Weights of a small GPT-style language model, trained from scratch on English Wikipedia.
Architecture: LayerNorm before each block, rotary positions, no biases in attention or MLP, tied embeddings.
Training: a variant of Muon for these matrices, 159M tokens, 9699 steps.
MLP neurons of a small language model. Each row is named by its layer, matrix (up: input weights) and neuron, and shows model dimensions 0-127. Each number is 50 + 15 x the weight over its row's rms, rounded and kept within 0 to 99.
After each neuron's rows, "fires after" lists the tokens most often just before its 100 highest values on Wikipedia text that the model never trained on.

L2.up27:46 64 50 56 72 51 54 59 35 40 34 59 62 46 60 51 65 55 53 89 29 50 36 44 41 74 55 37 51 39 69 82 75 45 33 48 55 81 56 80 11 34 59 32 61 72 64 33 77 64 27 55 38 32 66 22 29 63 31 50 56 59 40 41 50 32 62 33 41 78 59 22 67 44 37 48 49 65 53 51 63 71 51 53 70 51 45 16 64 40 60 26 58 82 61 44 64 42 38 47 26 53 28 49 41 60 42 71 71 43 51 40 25 43 50 55 42 39 53 31 28 51 68 23 48 69 33 29
fires after: "St", "d", "| ", "No", "st"

L2.up362:88 55 80 55 31 61 53 42 54 59 72 55 33 40 45 64 65 80 41 64 57 51 23 44 59 58 81 60 32 56 50 27 38 32 77 46 46 52 53 27 40 54 44 50 47 60 43 28 62 77 39 49 62 57 41 51 23 49 82 25 62 71 65 64 55 67 42 76 59 56 50 35 73 46 40 39 50 47 51 44 66 53 50 48 52 46 33 33 57 45 47 48 48 62 43 47 69 51 57 28 41 64 38 78 39 17 35 63 30 56 62 70 60 63 46 22 51 37 48 68 55 45 57 57 61 51 60 36
fires after: "s", "uc", "r", "o", "t", "was "

L6.up761:46 63 53 46 53 45 49 38 50 45 48 52 36 57 29 42 24 43 47 59 19 26 58 74 51 69 39 89 30 46 86 33 62 49 43 55 34 73 48 31 68 30 54 45 70 11 42 53 50 54 54 46 41 49 39 24 61 21 43 40 45 78 57 67 32 32 64 25 71 44 33 55 50 50 60 50 48 70 37 65 60 53 36 35 49 60 64 37 65 46 69 06 55 47 74 50 82 37 47 49 55 60 47 53 52 39 33 59 73 28 39 35 51 51 51 49 46 21 49 65 70 29 69 42 73 53 59 56
fires after: "| ", "Mar", "in", "ed ", "ned ", "ir"

L9.up469:60 44 56 59 52 53 74 15 62 67 45 25 49 67 44 44 61 54 47 63 38 63 61 35 60 39 43 21 33 41 42 68 47 66 64 51 68 89 53 61 56 29 29 48 55 49 38 30 17 75 61 47 66 23 53 60 67 48 46 67 57 56 49 51 39 32 60 69 75 37 37 66 28 59 48 52 55 38 67 50 45 65 79 48 54 58 56 31 48 44 41 29 31 40 09 72 48 31 11 43 37 76 53 61 74 29 65 59 45 49 33 65 32 73 51 37 50 50 47 35 65 44 38 71 40 80 57 51
fires after: ", ", "| ", "- ", "and ", ": "

L2.up176:43 37 67 53 63 53 95 51 43 70 50 57 19 43 57 49 78 48 69 57 33 51 47 53 52 46 75 43 77 66 64 75 25 46 63 41 38 45 47 48 59 36 59 44 44 45 84 51 41 42 48 42 58 62 44 41 61 62 49 37 67 61 47 75 65 66 37 21 51 27 33 15 17 38 41 52 37 20 66 64 36 57 05 39 27 66 50 37 48 27 51 48 49 76 65 38 81 60 41 70 16 55 45 51 53 46 59 46 42 59 60 50 44 18 54 49 58 39 71 40 45 39 43 57 60 62 54 62
fires after: "ex", "S", "W", "al", "li", "pr"

L7.up136:59 42 46 40 25 65 83 72 25 43 38 30 39 63 32 43 44 58 32 50 38 56 14 71 56 37 52 49 41 59 47 38 73 31 85 42 46 48 44 49 59 46 62 34 59 34 47 40 63 64 36 58 65 41 48 32 18 70 72 43 57 52 74 60 55 38 68 37 61 45 33 41 57 33 12 37 43 42 16 75 33 66 31 21 54 61 65 38 56 61 65 44 66 56 84 34 64 57 45 42 26 59 68 53 49 52 84 53 33 54 47 57 54 44 63 29 53 30 62 65 41 61 34 63 43 53 35 46
fires after: "s", "ow", "t", "d"

L6.up138:50 61 63 49 55 27 39 30 10 48 89 78 43 35 43 57 36 42 41 36 47 29 44 53 38 69 56 48 66 83 41 62 55 72 49 66 53 56 56 75 63 53 47 45 33 65 19 21 44 59 58 55 45 47 63 00 59 50 41 23 59 14 39 34 41 52 40 33 53 59 56 60 62 51 46 25 32 21 38 61 61 49 45 33 55 35 35 73 48 64 54 45 35 44 35 46 56 37 31 49 38 82 30 48 43 69 59 51 59 65 47 78 26 61 56 54 63 58 69 48 56 49 47 53 74 46 60 69
fires after: "U", "t", "re", "B", "T", "b"

L2.up345:44 17 47 49 72 38 63 68 37 55 48 67 53 57 59 54 42 55 28 76 51 70 44 59 44 47 64 06 12 44 69 64 55 38 47 87 50 59 62 64 42 56 57 30 42 66 59 74 51 65 74 53 39 35 65 48 33 43 18 43 59 34 62 54 58 63 48 37 69 47 36 48 55 56 51 60 28 40 67 51 53 32 41 60 47 57 30 50 55 31 66 35 33 57 77 53 75 18 33 51 55 72 74 57 51 64 49 35 51 38 58 56 82 46 61 90 43 49 53 65 60 32 34 53 47 66 60 47
fires after: "D", "St", "st", "J"

L5.up21:59 46 38 38 49 62 38 50 48 15 58 71 39 45 56 26 49 46 53 61 65 33 56 45 52 34 51 53 83 86 72 50 56 40 28 45 52 84 48 62 35 48 62 43 54 36 64 20 73 79 64 48 43 46 81 39 54 64 51 72 54 64 44 62 48 57 34 69 43 70 54 16 42 57 38 45 43 35 48 45 62 33 41 75 74 36 10 57 51 31 38 27 56 39 47 43 40 60 30 54 29 27 69 87 57 56 81 56 39 62 46 49 40 71 42 29 45 76 40 30 45 57 79 62 31 58 57 57
fires after: "appear", "v", "d", "st", "app", "comm"

L2.up285:55 44 43 55 59 61 53 20 74 45 37 39 41 19 63 26 48 27 80 65 41 41 47 43 75 36 55 54 53 74 50 57 51 32 59 42 32 41 78 76 50 32 54 44 27 40 32 60 56 43 43 90 37 44 43 38 68 60 74 25 65 40 48 61 40 65 48 33 48 60 54 80 50 22 41 37 56 38 47 55 43 50 12 67 59 38 60 59 64 45 66 45 46 63 48 38 61 52 72 62 68 40 65 81 68 56 32 36 52 58 49 73 65 41 53 60 42 36 42 52 47 70 25 87 55 72 59 42
fires after: "W", "T", "F", "S", "E"

L5.up133:72 47 80 40 47 53 55 29 39 25 74 60 60 68 59 55 63 73 22 51 38 50 59 41 54 66 50 29 55 44 99 29 47 31 51 52 57 73 49 20 65 45 32 51 61 23 42 19 30 55 59 63 48 45 39 41 78 46 46 46 61 78 58 36 31 14 45 26 40 55 54 68 48 71 44 46 41 57 54 34 69 50 46 51 23 61 43 67 57 54 53 37 29 75 21 57 62 34 37 63 59 57 69 57 43 77 75 63 54 42 45 60 35 60 17 44 49 51 56 49 48 49 80 54 54 41 74 47
fires after: "| ", ". ", "- "

L5.up162:53 28 51 49 55 20 63 49 37 34 54 03 55 63 33 45 49 47 56 70 48 61 66 35 41 58 69 46 55 69 59 64 43 36 55 28 24 63 63 57 24 59 64 63 55 52 49 50 49 59 73 64 28 46 52 36 46 60 25 60 41 16 60 38 39 22 39 36 47 74 67 66 49 74 22 30 63 33 22 48 54 31 75 49 38 68 31 57 43 49 54 62 59 48 20 32 55 32 44 33 80 72 53 59 87 53 39 66 31 48 34 57 39 51 68 43 82 43 55 48 50 80 55 52 53 55 46 67
fires after: "k", "St", "K", "B", "t", "h"

L9.up182:60 60 41 45 66 48 50 54 20 53 60 52 43 51 55 45 60 37 32 66 13 55 52 27 44 83 39 51 52 59 49 66 53 60 53 68 70 36 49 39 49 42 33 27 39 25 53 33 60 66 55 67 35 42 28 56 64 37 59 29 34 60 40 32 39 49 35 68 41 51 93 58 36 38 51 63 66 25 46 62 74 46 53 64 35 74 45 48 34 77 24 39 38 84 33 72 85 67 48 50 19 39 39 71 77 41 59 36 45 54 37 46 71 47 40 50 43 57 34 38 46 47 49 52 47 51 36 73
fires after: "| ", "- ", "; ", "\n\n", ": ", "\n"

L7.up489:58 58 62 46 57 47 37 39 63 57 68 61 44 21 46 71 54 56 54 50 73 12 45 66 43 76 35 44 71 45 51 56 44 53 53 41 28 45 45 64 28 29 48 56 36 29 29 59 52 73 40 42 55 66 59 43 77 32 30 41 56 73 37 79 41 40 52 38 65 50 22 59 38 60 58 58 37 59 39 46 44 43 32 39 43 46 33 54 20 35 63 27 68 54 39 57 39 61 68 51 60 60 50 15 53 47 46 39 43 74 59 48 01 46 66 55 77 64 68 53 71 57 50 57 76 27 27 32
fires after: "t", "T", "int", "Rep", "re"

L2.up740:60 58 40 64 40 54 67 50 51 37 48 40 74 49 62 38 31 46 44 43 67 41 55 54 52 54 53 45 39 66 41 08 82 22 70 42 36 58 61 58 49 34 40 27 49 43 61 39 63 53 16 65 46 46 45 61 63 45 53 36 46 55 61 34 56 17 42 56 59 37 36 61 43 28 34 26 56 27 69 71 66 54 44 60 38 51 63 32 83 72 19 59 68 36 44 43 60 70 22 67 90 46 90 65 37 52 53 53 51 56 43 56 26 35 38 83 25 30 59 62 44 56 34 62 68 37 46 25
fires after: "T", "F", "B", "N", "P", "an"

L7.up422:43 34 43 37 64 38 69 42 74 08 41 38 58 64 64 51 78 49 74 82 55 51 55 51 32 75 43 43 72 50 34 20 64 72 42 54 24 22 56 62 55 38 52 62 45 71 44 44 35 44 63 38 40 48 68 64 40 50 40 40 60 27 68 66 41 75 42 35 36 54 66 33 20 52 52 47 49 35 51 54 64 33 69 42 29 44 47 60 51 49 30 63 68 44 21 65 47 65 62 67 47 74 71 26 65 38 61 65 44 46 27 87 63 58 49 57 41 44 45 73 45 47 64 38 30 41 45 23
fires after: "| ", "ar", "b", "our", ".", "ear"

L2.up124:57 65 33 60 43 42 44 58 35 53 55 63 35 51 43 80 43 41 56 62 54 47 46 45 66 50 23 55 55 57 54 44 67 33 58 74 52 48 55 49 37 84 27 57 27 56 34 37 59 74 73 38 47 67 65 69 54 32 62 54 14 53 44 64 48 31 34 81 26 48 35 56 21 65 60 63 56 47 55 68 39 53 79 40 43 42 51 41 55 52 55 35 34 52 35 90 55 44 49 15 37 23 44 49 84 54 66 60 32 71 59 32 71 43 51 44 44 50 48 42 28 65 76 48 40 54 41 65
fires after: "| ", "\n", "the ", "- "

L5.up150:37 46 68 59 67 57 24 62 39 53 68 59 40 47 44 75 51 69 50 52 51 51 45 79 56 41 99 57 13 41 62 17 44 49 43 43 32 27 40 58 72 53 56 50 63 48 63 27 24 63 34 57 46 66 34 58 71 25 48 59 50 57 63 39 58 57 69 49 63 22 28 54 64 58 52 45 50 65 61 60 79 30 70 30 46 56 61 61 23 61 62 51 35 37 48 60 54 46 43 80 49 53 68 33 58 53 65 51 41 67 52 38 53 68 26 50 28 45 39 40 41 39 52 55 66 79 47 74
fires after: "s", "m", "l", "ass", "as ", "As "

L9.up311:46 51 15 38 40 53 42 38 51 33 45 57 35 38 63 41 59 46 42 43 50 61 44 29 48 38 13 45 58 29 73 57 72 42 36 74 60 70 60 63 39 46 54 27 35 35 84 68 02 42 47 30 66 51 63 34 51 43 52 33 60 71 48 55 38 26 53 38 54 30 70 44 60 69 35 56 51 55 55 48 53 64 37 40 23 58 49 25 66 42 54 38 27 93 26 55 56 55 29 41 44 40 45 60 81 44 69 55 26 66 60 47 63 37 42 67 45 40 38 97 62 41 77 79 64 55 46 49
fires after: "| ", "- ", ", ", "as "

L7.up205:36 72 52 51 41 71 56 53 43 26 68 55 53 42 72 31 20 39 44 36 45 38 53 36 72 41 27 59 75 72 61 38 25 60 38 56 52 49 60 74 51 31 39 59 61 40 44 39 52 56 60 24 36 48 54 32 57 36 63 41 47 74 57 34 65 60 38 42 02 48 38 41 37 40 42 36 47 38 73 48 31 43 42 69 46 39 77 73 68 63 61 53 46 38 24 42 25 51 37 36 91 60 86 70 67 59 36 48 43 29 33 76 63 53 58 27 61 57 63 65 23 52 51 62 45 60 41 73
fires after: "W", "M", "T", "V", "C"

L8.up611:56 46 43 52 46 12 69 32 45 61 55 54 26 29 44 50 63 59 47 56 48 45 68 50 49 35 63 94 44 31 47 54 64 60 52 53 38 66 28 40 34 65 46 51 40 54 07 45 51 55 67 57 62 67 81 42 44 53 61 44 50 38 37 49 33 55 40 60 25 36 39 42 63 10 42 53 15 23 60 56 56 77 47 58 50 39 54 56 66 62 53 23 63 53 37 51 54 53 34 27 39 12 45 50 57 28 41 36 31 53 41 75 62 60 48 51 55 35 91 69 60 65 48 34 52 56 37 35
fires after: "ow", "N", "in", "An", "ev", "s"

L7.up477:23 42 49 48 44 53 59 30 33 36 71 34 51 53 42 45 68 58 37 62 54 45 58 32 42 46 79 78 70 61 78 51 39 32 67 51 26 49 58 52 36 45 49 56 32 59 38 32 43 55 68 62 33 38 70 30 40 42 58 75 60 44 77 84 56 45 27 49 73 18 44 25 27 50 43 58 51 58 51 64 35 52 27 33 54 61 46 39 45 38 54 54 38 84 43 78 46 47 40 39 65 41 68 70 44 50 60 45 33 43 63 27 56 51 51 44 46 12 44 35 51 62 43 46 61 52 61 47
fires after: "for", "li", "il", "pr", "d"